Weights of a small GPT-style language model, trained from scratch on English Wikipedia: 9 heads of 64, MLP 2304 SwiGLU.
MLP neurons of a small language model. Each row is named by its layer, matrix (gate and up: input weights) and neuron, and shows model dimensions 144-239. Each number is 50 + 12 x the weight over its row's rms, rounded and kept within 0 to 99. A neuron's up and down rows have the sign that makes its largest values positive.
After each neuron's rows, "fires after" lists the tokens most often just before its 100 highest values on Wikipedia text that the model never trained on; "fires on" lists the tokens most often at its 100 highest values on Wikipedia text that the model never trained on. A number after a token or word is its count.

L5.gate1041:39 52 38 44 57 27 50 60 72 50 53 36 34 60 47 47 56 39 53 44 87 65 41 41 56 39 62 25 19 70 42 49 36 50 46 47 56 68 47 60 42 55 38 64 39 54 53 39 37 42 39 58 34 56 48 64 73 42 37 47 48 70 63 32 80 81 43 45 36 29 53 46 56 41 57 58 52 62 63 28 36 42 46 55 44 53 68 34 63 49 45 38 43 43 49 28
L5.up1041:38 46 38 40 44 43 46 49 50 67 59 39 57 50 67 50 57 52 22 52 54 46 60 42 33 38 65 47 44 60 38 31 49 62 66 57 45 59 31 56 38 53 63 54 41 54 46 22 46 62 60 58 55 47 64 57 49 60 23 72 48 47 55 42 72 47 33 45 59 57 37 69 58 60 47 58 57 65 49 70 33 67 68 54 55 64 59 26 47 61 54 45 56 39 65 55
fires after: " " 30, " (−" 14, "+" 8, " (" 7, " |" 5, " m" 4
fires on: "0" 58, " " 6, " (" 5, "8" 4, "." 4

L5.gate542:50 62 54 50 30 40 42 63 49 47 35 43 51 55 65 43 49 28 61 47 58 64 45 49 40 54 50 27 42 52 67 44 45 52 48 35 50 47 48 40 45 56 51 39 47 56 54 57 53 64 50 43 48 42 60 43 88 50 57 52 60 49 57 42 59 49 56 66 47 33 52 30 40 29 73 47 39 74 37 28 50 57 68 36 52 53 45 46 23 51 50 46 55 32 58 62
L5.up542:41 47 65 91 60 48 51 46 56 52 35 49 57 64 54 36 62 47 27 47 43 32 42 42 57 42 59 61 31 58 58 40 76 55 55 55 43 44 40 28 30 40 51 50 50 50 60 45 32 44 43 49 33 24 59 51 42 64 58 42 52 49 57 82 64 38 61 36 59 56 46 61 41 59 46 31 64 30 45 57 46 60 46 40 26 49 28 59 24 64 29 42 53 41 67 71
fires after: "2" 45, " " 23, "\n" 6, "0" 6, "-" 5
fires on: "0" 45, "2" 20, "1" 7, " Country" 4

L5.gate1030:49 44 54 75 52 59 49 44 60 40 54 51 32 44 49 59 57 54 43 58 57 63 43 33 50 54 51 42 44 52 55 50 40 32 66 48 54 58 53 56 62 42 40 42 59 46 31 56 32 52 42 55 58 52 39 54 40 48 59 60 49 56 50 59 62 52 51 48 43 48 42 55 46 26 64 86 76 61 65 60 44 39 38 40 38 56 50 24 44 32 32 47 21 50 68 30
L5.up1030:48 27 56 63 22 73 51 26 53 50 49 49 37 41 45 39 65 67 52 46 44 44 37 60 62 49 33 40 44 52 52 64 50 47 55 56 52 57 35 55 44 57 19 37 66 64 34 63 49 52 43 48 44 47 67 53 40 57 52 31 42 71 42 41 43 56 55 30 23 64 66 31 70 36 69 64 53 62 69 61 60 45 59 52 51 72 49 27 41 55 46 37 46 55 47 49
fires after: "0" 20, "2" 19, "8" 10, "1" 7, "9" 6, "6" 5
fires on: "0" 36, "5" 7, "3" 6, "-" 5, "6" 5, "1" 5

L5.gate2050:39 62 48 57 26 54 66 65 54 30 67 62 73 35 50 35 50 36 22 72 50 43 43 37 47 52 74 31 37 20 58 46 70 52 48 69 42 70 32 49 50 54 48 57 72 51 38 57 25 58 50 32 42 46 40 44 59 46 34 50 73 50 53 38 44 63 58 39 20 46 78 32 59 58 51 60 47 39 63 52 46 65 47 57 49 47 50 45 67 62 31 65 32 45 31 42
L5.up2050:40 66 63 51 49 53 43 34 44 42 32 56 55 42 58 68 51 53 51 42 29 32 48 47 52 70 66 28 55 33 57 54 44 32 54 30 50 53 53 56 59 36 53 36 40 35 46 56 61 58 73 50 28 61 50 40 53 56 36 55 38 58 56 52 47 65 50 45 45 50 43 45 39 37 60 57 57 30 44 51 59 33 35 18 33 36 50 51 48 53 30 63 29 37 70 59
fires after: " " 45, "1" 13, ":" 9, "2" 4, "0" 4
fires on: "1" 21, "0" 18, "3" 11, "7" 8, "5" 8, "2" 7

L5.gate1305:59 37 58 43 58 38 65 50 56 61 62 53 58 48 52 30 39 55 26 38 61 63 47 63 51 73 64 54 56 36 22 53 62 50 31 47 78 65 55 59 36 31 37 51 69 56 35 55 47 32 53 43 83 32 47 37 52 36 37 54 43 58 39 40 60 58 61 38 40 36 67 46 42 36 63 24 59 59 54 52 53 57 69 36 56 52 58 41 57 66 25 49 48 60 53 58
L5.up1305:45 41 39 56 68 59 60 59 56 46 53 71 37 42 56 42 45 63 62 51 66 50 40 67 47 46 56 43 40 44 35 55 66 49 47 48 47 49 60 60 65 43 53 60 56 68 40 67 71 51 61 51 35 41 62 45 57 52 46 55 36 80 62 55 53 66 35 63 40 49 63 62 72 44 58 36 59 58 47 51 39 38 69 61 54 46 39 65 46 39 51 49 58 66 46 25
fires after: "," 19, ":" 18, " it" 6, " as" 6, " was" 5, " that" 4
fires on: " \"" 49, "\n" 28, ":" 10, "'" 4, " '" 4

L5.gate1798:46 48 54 30 61 45 34 51 75 41 70 54 49 53 54 59 47 40 45 47 35 70 53 52 61 50 34 66 43 67 44 49 43 58 59 57 56 39 29 30 57 56 41 40 72 49 25 47 34 53 55 35 59 62 33 52 64 61 39 48 42 46 47 43 47 52 25 47 69 46 58 44 41 53 63 31 47 52 40 65 46 43 46 52 44 58 54 51 43 49 66 21 54 33 62 48
L5.up1798:21 68 62 28 56 51 57 50 67 54 62 37 62 69 52 71 39 40 30 54 66 70 61 53 50 45 55 45 40 68 41 34 34 58 30 57 46 58 27 59 45 54 51 57 40 48 46 48 38 53 59 40 36 45 40 47 37 47 29 49 27 37 58 34 34 54 59 46 46 51 68 60 52 52 60 50 69 43 56 65 40 48 62 58 56 60 45 55 56 55 51 48 30 54 65 37
fires after: "." 56, "," 11
fires on: " and" 19, "3" 13, "7" 10, "9" 10

L5.gate936:54 53 44 52 61 71 47 60 29 49 58 46 33 50 48 58 61 63 33 48 52 66 53 62 56 57 51 62 48 37 32 55 47 53 75 67 59 51 57 56 50 51 47 46 47 23 63 27 38 47 47 65 48 42 39 41 42 44 48 45 41 72 32 39 45 42 43 46 54 44 45 54 59 50 52 49 74 76 30 50 57 42 53 36 48 58 47 53 67 50 59 30 36 62 50 63
L5.up936:33 55 31 51 47 64 61 50 42 41 77 43 55 37 34 74 58 33 77 43 58 45 58 54 47 59 71 39 51 53 59 54 37 40 61 38 56 54 32 59 22 63 54 48 49 57 43 25 44 28 53 15 46 68 34 45 54 59 43 24 40 44 44 50 32 38 51 35 21 55 47 52 47 40 62 39 67 68 55 42 47 63 60 54 30 68 45 45 43 54 34 36 51 60 56 45
fires after: " " 34, "," 17, "1" 9, " |" 9, "\n" 5, "2" 5
fires on: " with" 18, " |" 11, "3" 10, "2" 10, "5" 9, "B" 6

L5.gate1940:39 46 62 53 42 67 42 44 75 57 62 58 49 45 33 45 54 39 57 47 47 53 30 39 59 75 38 46 64 55 30 48 58 57 27 46 57 58 37 45 57 55 59 54 45 74 73 50 04 66 38 57 63 35 49 48 56 35 57 35 60 60 43 50 44 53 71 27 46 48 46 55 54 51 59 34 61 55 46 53 58 62 45 65 49 65 64 41 36 63 70 58 46 63 56 49
L5.up1940:31 46 71 30 50 37 74 50 49 54 36 63 53 55 53 37 59 49 36 48 63 46 50 64 66 56 64 53 43 61 50 53 47 32 50 46 53 56 60 56 37 61 40 48 51 53 62 58 44 64 43 33 39 41 74 44 32 51 59 44 67 37 47 49 46 45 71 43 40 39 51 49 36 58 53 54 27 41 66 65 54 57 48 65 70 56 50 41 31 58 57 61 47 69 60 41
fires after: "," 59, " is" 8, " " 8
fires on: " a" 52, " California" 5, "," 5, "3" 5

L5.gate76:55 43 44 60 47 42 71 68 55 42 61 59 61 68 60 49 48 62 51 55 57 63 69 59 35 44 57 49 40 42 57 48 27 27 48 38 71 51 32 50 67 52 32 54 56 44 36 50 38 59 42 64 42 15 41 46 43 51 28 60 45 66 38 32 49 53 45 54 68 61 75 40 64 40 49 46 68 49 48 42 61 39 70 65 71 53 59 47 47 26 43 13 19 37 79 47
L5.up76:61 50 44 53 78 30 53 53 53 52 64 35 41 26 71 51 60 42 53 43 52 49 52 31 11 31 50 57 58 79 12 43 55 55 70 53 56 39 39 82 50 59 60 55 61 83 47 68 62 44 55 43 48 75 37 44 51 34 38 53 45 65 51 58 49 33 42 37 63 43 70 25 46 34 54 29 69 65 56 65 41 61 42 90 48 55 53 58 42 44 41 56 49 46 62 76
fires after: ":" 36, "." 23, " |" 6, " include" 4, "2" 4
fires on: "\n" 60, ":" 16, " " 13, "0" 4

L5.gate1412:42 46 38 57 62 51 55 31 47 54 52 59 44 54 79 69 47 55 44 40 51 52 53 45 34 55 83 27 39 50 51 43 48 38 49 59 53 61 42 46 52 66 43 50 66 33 68 45 56 30 40 36 57 46 39 48 64 31 29 38 63 47 47 56 77 63 60 51 63 36 73 43 55 55 36 55 35 46 58 36 63 62 39 38 46 60 66 68 27 63 50 46 61 76 53 43
L5.up1412:63 36 42 31 53 51 44 50 36 40 48 53 52 38 56 54 68 52 41 58 33 69 55 50 50 51 52 36 50 44 56 56 60 49 49 37 54 51 25 40 43 45 49 66 48 69 58 26 52 38 60 51 48 51 50 44 49 46 35 52 49 40 59 46 34 50 44 53 28 47 49 45 31 50 48 54 70 65 48 74 57 66 33 32 64 29 54 44 98 60 52 50 50 58 37 50
fires after: " " 27, "2" 17, "3" 14, "7" 6, "," 5
fires on: "9" 60, "2" 7, "8" 5, "7" 4

L5.gate107:50 50 64 45 36 55 50 72 33 44 61 65 75 59 45 44 53 63 42 48 61 68 35 61 59 34 51 26 62 53 29 40 47 51 49 27 51 59 49 43 49 60 50 76 55 56 58 47 32 56 42 73 42 62 45 59 47 30 56 54 61 45 38 39 55 50 74 48 33 37 76 45 55 61 54 51 54 42 72 22 45 39 43 50 37 63 32 36 69 52 66 52 51 39 61 55
L5.up107:60 57 38 57 27 53 70 39 45 62 55 73 34 59 52 53 45 51 60 35 61 34 45 52 30 59 70 60 42 24 64 65 45 52 57 58 19 73 42 48 52 54 47 66 47 32 56 55 62 74 53 73 50 30 57 61 59 38 52 66 24 46 47 64 49 66 34 30 38 47 42 37 41 73 59 62 28 60 56 49 62 59 43 42 48 44 40 22 51 42 40 71 61 43 58 57
fires after: " " 87, " (" 8
fires on: "1" 59, "2" 36, " " 4

L5.gate395:48 51 43 48 29 65 42 52 65 50 57 35 56 48 41 46 54 58 46 43 72 48 36 44 57 64 61 40 52 34 45 44 29 41 46 48 37 35 56 56 41 41 34 59 34 24 65 36 51 33 50 40 26 45 41 40 50 65 54 50 56 32 39 41 43 72 59 55 39 26 50 60 81 46 37 36 42 43 45 39 56 49 65 52 74 62 37 31 31 46 74 55 41 41 45 44
L5.up395:45 54 46 31 38 50 47 39 49 57 49 55 51 41 58 40 46 58 56 45 27 29 20 65 63 51 64 48 50 47 59 82 28 40 44 54 53 45 52 69 34 58 33 57 81 61 59 36 59 37 33 56 56 58 65 61 49 43 62 64 45 54 30 45 53 48 59 48 50 41 47 48 53 64 70 75 36 48 66 29 50 66 54 36 65 65 60 58 40 43 46 66 49 58 37 42
fires after: " |" 42, "0" 7, "3" 6, " " 6, "1" 6, "′" 5
fires on: " " 46, "1" 9, ";" 8, "3" 7, "4" 5, " |" 4

L5.gate368:56 52 25 67 58 44 57 49 48 51 47 55 60 48 75 30 54 45 49 66 46 52 52 54 60 48 39 59 57 43 43 48 58 52 52 25 67 59 48 42 56 40 62 58 52 70 27 56 56 43 53 47 50 67 46 42 31 35 60 58 49 43 27 39 52 53 50 43 46 53 50 49 68 26 51 49 50 42 35 46 37 43 52 45 48 65 45 56 43 72 52 19 60 63 63 70
L5.up368:56 36 51 62 20 54 45 47 57 54 47 34 40 50 40 54 64 49 55 43 51 44 44 39 67 51 47 60 71 45 48 80 38 53 40 47 54 60 39 47 39 35 51 38 55 60 29 76 48 58 60 52 58 49 55 51 25 69 64 44 35 49 64 32 60 36 40 45 36 39 44 45 40 45 47 54 66 11 58 49 64 22 77 43 65 46 39 53 64 32 19 69 72 56 30 47
fires after: " |" 57, " " 16, "1" 9, "2" 8, "3" 5
fires on: " " 59, "6" 9, "2" 5, "7" 5

L5.gate1949:47 62 46 52 44 54 55 47 53 38 51 53 62 45 27 43 51 32 45 38 84 47 49 55 23 55 71 44 30 54 47 60 59 65 60 38 60 47 34 40 38 57 53 42 30 46 28 53 50 31 40 72 78 49 38 42 56 42 31 35 51 52 56 51 51 70 54 41 47 52 57 52 58 62 49 23 45 55 37 46 47 34 37 54 46 43 77 57 41 43 49 38 61 40 56 48
L5.up1949:41 54 55 58 37 37 48 55 56 65 46 61 51 61 62 47 61 26 48 68 64 52 64 40 20 56 44 34 51 27 29 28 51 55 44 61 47 51 65 56 43 50 53 49 48 23 47 69 70 66 57 47 68 45 65 46 61 55 40 37 78 45 37 57 43 54 72 50 54 49 71 42 53 42 46 45 51 83 61 61 54 48 55 53 52 47 41 40 57 44 38 34 42 50 27 32
fires after: " " 29, ":" 11, "." 10, " (−" 10, "+" 7, " (" 6
fires on: "0" 34, "2" 17, "5" 10, "." 8, "1" 7, " " 7

L5.gate527:23 50 57 46 60 63 40 45 47 24 66 81 41 22 62 46 56 64 44 59 42 66 56 41 62 56 49 43 36 60 64 40 54 63 61 49 73 51 44 69 54 70 53 43 52 55 62 38 49 55 43 58 76 68 47 46 66 46 50 32 59 57 29 57 52 56 60 54 47 43 58 40 50 65 54 45 62 56 40 73 50 40 62 70 52 63 66 37 51 86 60 68 43 50 33 66
L5.up527:39 63 63 59 29 61 79 48 67 46 61 35 44 34 30 73 71 46 60 59 36 60 60 50 25 67 32 33 56 51 45 44 38 64 46 54 49 59 38 69 49 51 43 36 26 49 60 53 46 53 62 38 51 46 67 38 41 67 45 41 44 55 44 51 48 80 28 48 61 61 33 62 41 36 54 43 56 72 76 51 49 55 55 37 72 56 47 36 49 25 46 58 45 60 54 66
fires after: " " 33, "2" 24, "1" 16, " New" 4, "," 4
fires on: "2" 16, "8" 13, "4" 12, "6" 8, "1" 8, "3" 7

L5.gate588:50 47 46 69 59 48 41 25 43 43 67 41 58 66 39 43 48 40 46 53 38 59 72 57 25 42 37 66 28 33 59 44 64 53 36 64 57 46 59 56 28 45 55 53 54 52 69 74 53 62 54 57 49 53 50 26 54 53 52 62 53 34 56 38 46 65 52 54 61 40 28 48 50 43 60 28 42 73 35 30 34 45 57 53 51 50 51 43 22 47 78 46 52 53 34 48
L5.up588:44 40 59 43 58 34 49 50 50 39 45 60 43 43 41 56 43 42 37 53 45 55 37 40 46 33 66 56 54 59 41 52 57 45 45 68 53 43 43 68 40 56 45 47 80 52 84 58 25 36 52 43 66 63 40 41 44 57 37 57 37 55 48 53 50 61 48 38 59 45 62 63 68 15 30 49 65 58 37 83 66 51 45 59 54 51 28 33 41 54 64 34 32 65 62 77
fires after: "2" 24, "1" 22, "3" 15, "4" 10, " |" 9
fires on: "0" 22, "2" 12, "3" 12, "4" 9, "1" 6, " " 6

L5.gate1269:32 56 54 40 35 37 36 39 75 40 70 58 43 59 56 58 58 43 46 42 55 55 37 37 50 55 41 30 85 60 48 56 62 53 61 61 38 29 60 28 38 43 35 44 63 51 53 49 71 29 41 29 53 42 26 40 53 55 51 62 26 32 52 59 65 58 51 48 38 52 58 77 61 60 39 60 37 32 59 34 53 34 58 51 63 36 44 51 53 59 54 29 48 54 56 62
L5.up1269:56 69 31 51 55 44 60 53 41 54 73 57 57 53 30 46 36 53 54 34 65 41 69 59 58 41 43 57 66 50 32 31 43 51 36 45 57 72 44 55 53 42 30 59 50 62 46 49 24 53 47 63 52 71 32 34 24 37 43 69 35 39 47 31 31 70 31 55 35 46 30 26 50 55 44 47 36 49 50 42 46 47 49 40 52 56 71 44 54 58 53 82 57 56 40 66
fires after: " " 34, " a" 9, "===" 8, " |" 6, "1" 4
fires on: "2" 44, " number" 5, " one" 4

L5.gate1786:35 58 60 40 52 43 50 64 39 49 37 62 63 57 60 42 43 70 55 41 67 53 58 56 55 57 59 58 63 59 48 46 64 26 53 41 42 37 60 43 56 27 58 42 56 44 47 55 41 51 38 67 31 44 34 52 61 50 43 36 51 68 47 38 60 49 60 54 29 68 44 65 55 37 52 66 46 44 44 39 48 36 49 45 17 64 46 40 44 66 53 67 55 41 46 56
L5.up1786:56 62 49 47 61 39 27 39 48 46 37 51 60 52 40 43 49 54 65 65 51 49 78 62 44 66 61 47 37 27 45 59 40 55 54 63 48 61 35 60 61 24 49 28 68 69 68 65 61 30 38 45 57 45 41 49 28 59 48 35 24 72 43 62 67 60 69 53 57 63 63 47 40 66 51 50 34 39 40 50 47 71 64 14 54 38 39 47 45 46 53 66 59 30 42 59
fires after: " in" 35, " the" 20, "0" 7, " of" 5, "In" 4
fires on: " the" 53, "2" 8, " year" 5, " " 4

L5.gate1133:19 46 56 63 58 56 64 29 66 54 53 57 48 41 59 57 28 52 29 39 84 48 50 52 53 64 76 59 42 72 48 58 52 77 49 20 48 59 39 52 53 37 54 66 63 30 75 39 55 51 46 80 38 44 72 54 49 49 54 48 61 74 53 58 59 33 65 43 55 62 64 48 66 62 62 63 32 50 51 47 40 60 60 42 32 31 49 48 77 55 42 59 43 40 52 52
L5.up1133:56 62 51 38 29 56 69 47 31 39 56 47 42 56 09 43 45 39 57 59 18 47 52 41 42 37 51 51 45 59 35 47 37 35 52 57 42 45 38 45 52 29 55 51 61 53 65 81 68 44 47 36 76 43 46 44 48 41 12 34 60 56 45 49 75 56 42 56 31 68 40 35 44 65 44 69 49 28 63 51 50 38 46 66 56 35 28 62 64 42 69 60 59 48 60 50
fires after: " in" 38, "In" 23, " In" 20, "-" 13
fires on: " " 87

L5.gate916:23 41 32 71 59 61 40 38 35 40 81 51 54 29 70 45 43 59 21 59 53 58 51 40 59 82 63 45 31 53 36 41 60 51 55 61 52 37 21 54 42 48 40 24 65 47 65 62 62 54 66 47 54 49 53 66 59 48 55 56 53 46 54 53 43 61 42 59 47 45 48 34 48 42 48 62 42 42 48 60 47 32 44 62 62 46 41 59 50 54 51 41 54 27 55 17
L5.up916:57 82 38 51 55 52 68 45 42 30 47 15 43 53 25 55 30 61 44 65 64 26 64 56 61 56 58 76 56 28 39 35 50 48 50 46 30 59 39 34 58 62 42 44 46 54 52 74 58 46 50 42 63 58 50 50 54 54 60 34 46 53 60 32 52 37 55 53 33 72 29 55 60 33 66 60 52 70 62 30 59 31 58 73 40 46 54 60 71 38 42 63 45 43 41 52
fires after: " " 66, "1" 5
fires on: "1" 21, "4" 18, "5" 14, "0" 7, "2" 7, "6" 5

L5.gate2277:73 56 37 36 44 53 32 49 66 52 46 32 62 51 62 80 29 44 63 35 52 49 41 49 56 64 71 63 48 28 51 68 68 64 65 64 45 61 41 52 63 40 53 61 68 37 37 44 62 44 68 53 49 68 55 56 63 32 32 75 64 70 45 60 67 70 53 48 48 41 59 44 26 49 51 72 54 63 52 66 35 58 51 40 50 51 57 58 48 45 58 38 40 39 22 50
L5.up2277:59 44 40 61 48 35 38 52 62 50 63 53 62 66 61 55 35 20 72 46 54 44 41 56 59 57 53 55 61 25 49 45 55 48 46 50 58 29 38 36 62 64 62 52 79 55 29 53 43 46 70 19 66 53 57 36 72 45 59 43 49 49 32 58 54 41 36 37 39 53 54 66 57 58 49 58 50 72 37 72 61 45 41 51 61 49 36 24 73 58 42 42 46 50 41 52
fires after: "." 34, " |" 17, "6" 7, "3" 7, "7" 7
fires on: " |" 25, "1" 17, " +" 8, "2" 7, "3" 7, "7" 7

L5.gate1081:42 70 56 61 57 72 63 33 66 57 59 30 42 71 43 50 41 41 47 48 67 38 43 62 63 61 50 28 49 70 38 75 73 36 57 51 51 62 43 44 54 50 53 61 61 72 56 49 50 38 46 48 52 50 64 61 69 53 54 51 51 58 53 34 55 47 60 48 50 29 58 40 33 54 52 41 22 40 45 51 45 45 40 44 57 65 57 65 32 54 37 65 58 38 39 38
L5.up1081:55 54 44 65 38 50 65 48 52 54 39 48 57 50 46 53 49 47 41 35 71 43 36 56 48 48 37 50 53 57 53 39 36 19 53 49 28 37 53 50 51 54 35 46 50 49 54 68 66 43 54 40 48 59 62 63 40 48 64 54 40 49 71 43 50 31 24 49 32 58 60 65 42 28 57 47 46 13 36 43 68 36 37 48 40 50 42 54 50 41 28 34 46 56 38 43
fires after: "1" 32, " " 23, " in" 6, " the" 5, " late" 5, " mid" 4
fires on: "1" 24, "9" 20, "8" 12, " " 10, " the" 8, "-" 5

L5.gate1696:46 43 39 35 34 56 62 73 49 40 60 65 39 65 67 38 49 34 39 43 37 48 29 45 41 48 48 57 56 26 44 66 65 52 58 45 65 60 36 68 54 44 34 55 47 51 38 46 40 55 63 47 55 46 56 70 42 50 39 43 41 80 33 55 39 50 52 78 52 30 61 52 50 49 69 27 43 73 67 39 58 63 28 21 53 64 45 16 62 58 42 43 65 25 61 41
L5.up1696:41 41 55 49 55 60 70 41 43 23 42 47 39 54 60 32 66 43 37 39 39 62 74 49 48 40 49 54 60 52 38 58 43 49 52 65 32 48 48 40 29 29 62 31 59 49 58 42 33 54 52 49 48 32 39 35 72 52 22 65 39 41 58 61 42 59 27 50 41 40 47 54 71 50 54 48 36 37 32 55 43 54 30 37 48 54 27 36 53 60 39 64 45 54 41 85
fires after: "4" 17, "2" 16, "7" 14, "1" 11, "3" 8, "9" 8
fires on: "0" 17, "5" 14, "2" 11, "4" 10, "9" 9, "1" 9

L5.gate830:25 63 46 50 53 65 56 61 65 35 43 32 44 45 70 54 53 63 38 63 78 58 45 50 44 49 45 62 57 24 35 29 59 58 56 54 39 37 62 63 29 48 58 51 65 43 53 59 50 58 47 41 51 34 51 57 55 50 39 66 58 67 63 48 42 65 40 74 61 64 36 42 48 55 65 61 54 68 50 48 50 60 25 43 46 28 49 30 64 59 62 43 54 52 46 53
L5.up830:55 44 56 36 50 62 46 51 57 35 47 65 55 42 38 52 40 63 59 54 28 40 52 53 48 31 70 49 39 44 71 72 36 66 55 58 51 68 52 49 34 47 56 47 40 58 59 46 61 58 34 41 47 43 71 49 49 56 33 48 44 47 31 37 76 71 40 51 43 54 43 48 44 61 58 58 39 24 51 49 53 41 51 58 56 50 54 46 53 80 58 22 61 49 33 67
fires after: "1" 52, "2" 6, "6" 5, " |" 4, " (" 4
fires on: "9" 51, "0" 6, " L" 5

L5.gate1670:46 39 46 31 68 41 69 47 38 52 52 47 45 62 48 57 54 64 44 39 42 55 31 62 43 20 47 50 51 37 58 48 39 47 49 66 54 64 61 20 46 45 36 55 47 51 31 36 37 53 45 69 45 37 41 43 51 53 58 56 47 55 71 31 49 61 56 44 40 46 55 69 48 57 53 41 50 42 38 20 41 40 61 45 46 40 65 58 54 35 35 65 39 51 68 61
L5.up1670:42 37 50 48 28 40 64 38 60 49 62 48 38 50 49 75 56 63 55 48 53 57 54 34 42 39 52 36 78 56 79 47 47 51 48 78 45 41 32 20 31 52 43 64 64 16 57 54 45 68 60 57 53 23 68 64 45 46 47 59 48 46 32 45 64 52 68 49 45 69 57 54 33 45 66 53 51 31 28 38 61 38 53 60 49 49 69 35 48 59 39 64 44 78 23 76
fires after: "0" 53, "9" 15, "born" 13, "," 7, "1" 5
fires on: "2" 39, " " 25, "1" 10, "9" 9, "8" 9, "0" 4

L5.gate2003:47 40 46 33 62 50 44 55 49 57 54 31 47 60 54 34 54 52 13 40 51 59 59 62 37 48 54 30 41 28 47 44 59 61 60 48 37 65 53 41 41 53 46 57 61 25 33 55 63 32 55 62 41 29 46 42 63 33 57 75 47 40 69 40 65 47 49 50 43 50 71 25 58 58 58 54 53 60 56 49 32 57 41 57 20 48 31 41 45 51 63 56 43 37 37 42
L5.up2003:56 59 55 33 57 58 59 46 35 68 30 61 53 53 54 66 32 50 45 47 50 39 50 44 52 84 47 69 45 59 64 52 49 50 76 48 59 46 57 40 44 53 39 51 55 48 39 43 50 40 73 36 52 55 59 36 48 47 55 34 40 39 51 56 47 63 47 35 62 49 43 49 21 53 35 53 53 60 35 49 56 50 46 51 57 39 62 57 67 55 61 62 74 31 24 57
fires after: " " 31, " |" 23, "1" 7, " of" 5, " in" 5, "2" 4
fires on: " " 24, "1" 19, " which" 11, "0" 9, "2" 7, " |" 6

L5.gate1479:54 64 49 58 50 47 52 52 30 52 47 74 31 43 61 39 40 30 39 43 51 58 38 74 45 49 66 37 50 38 61 50 65 57 62 56 45 45 49 60 59 53 29 49 40 46 31 34 56 50 49 46 63 48 42 55 53 31 29 40 70 72 55 53 42 62 70 51 38 53 50 37 62 70 59 60 28 47 79 29 59 61 27 43 54 31 61 45 50 70 41 28 55 61 51 32
L5.up1479:45 49 55 47 47 41 37 63 47 46 60 32 41 34 59 52 61 25 48 42 61 46 57 49 43 60 57 56 51 38 60 39 49 60 44 73 30 35 40 51 27 45 53 46 27 49 34 38 42 54 53 30 35 56 52 52 60 51 57 52 48 53 35 56 58 64 30 44 49 38 49 66 54 58 42 39 38 36 66 29 50 48 40 48 47 44 56 60 60 64 48 43 69 57 66 37
fires after: " " 59, "1" 7, "." 6, "2" 5
fires on: "1" 33, "0" 13, "2" 10, "3" 9, "5" 8, " " 6

L5.gate1409:40 54 74 52 47 44 29 56 37 58 56 43 64 61 43 65 45 38 55 30 53 74 35 59 32 50 53 54 35 64 75 51 69 50 65 46 38 51 44 41 53 62 53 49 58 54 37 65 53 57 52 57 47 46 33 32 53 49 72 48 52 35 48 42 37 39 39 33 63 27 49 50 40 52 61 51 58 41 44 43 51 60 51 56 42 49 37 37 65 52 62 39 67 51 21 37
L5.up1409:45 48 40 30 46 46 35 78 45 54 51 49 64 20 40 49 57 48 66 54 62 32 45 70 27 51 46 47 49 56 40 53 47 46 59 54 32 74 66 48 46 48 48 69 64 40 55 41 63 62 69 46 31 53 54 50 45 47 68 44 40 31 15 23 35 41 38 52 44 43 50 33 46 70 55 60 28 38 44 36 59 43 65 39 30 55 22 48 51 43 59 52 59 63 40 66
fires after: "0" 93
fires on: "0" 52, "2" 23, "1" 18

L5.gate853:38 30 44 43 48 53 55 20 63 28 76 42 64 55 59 53 41 60 30 66 48 66 58 62 36 49 53 36 57 61 48 50 36 73 54 31 44 60 45 43 65 34 77 60 53 63 44 31 38 34 62 58 53 61 39 65 46 55 41 49 56 58 34 53 47 57 54 45 43 51 52 56 49 40 75 60 44 49 41 66 50 40 61 50 61 72 60 41 43 73 29 53 51 47 67 58
L5.up853:32 65 36 54 29 60 47 34 46 55 57 62 40 35 42 50 33 45 43 38 50 57 29 46 60 70 44 22 63 55 48 46 26 58 39 30 51 67 39 45 26 38 73 35 46 46 38 40 43 45 56 46 33 65 48 54 40 59 57 39 39 71 33 36 57 69 52 29 53 58 36 32 60 45 60 44 41 44 65 66 62 36 57 58 58 37 62 48 37 77 48 55 57 47 72 48
fires after: "1" 50, "9" 12, "-" 7, "2" 5
fires on: "9" 36, "8" 18, "0" 5, "7" 4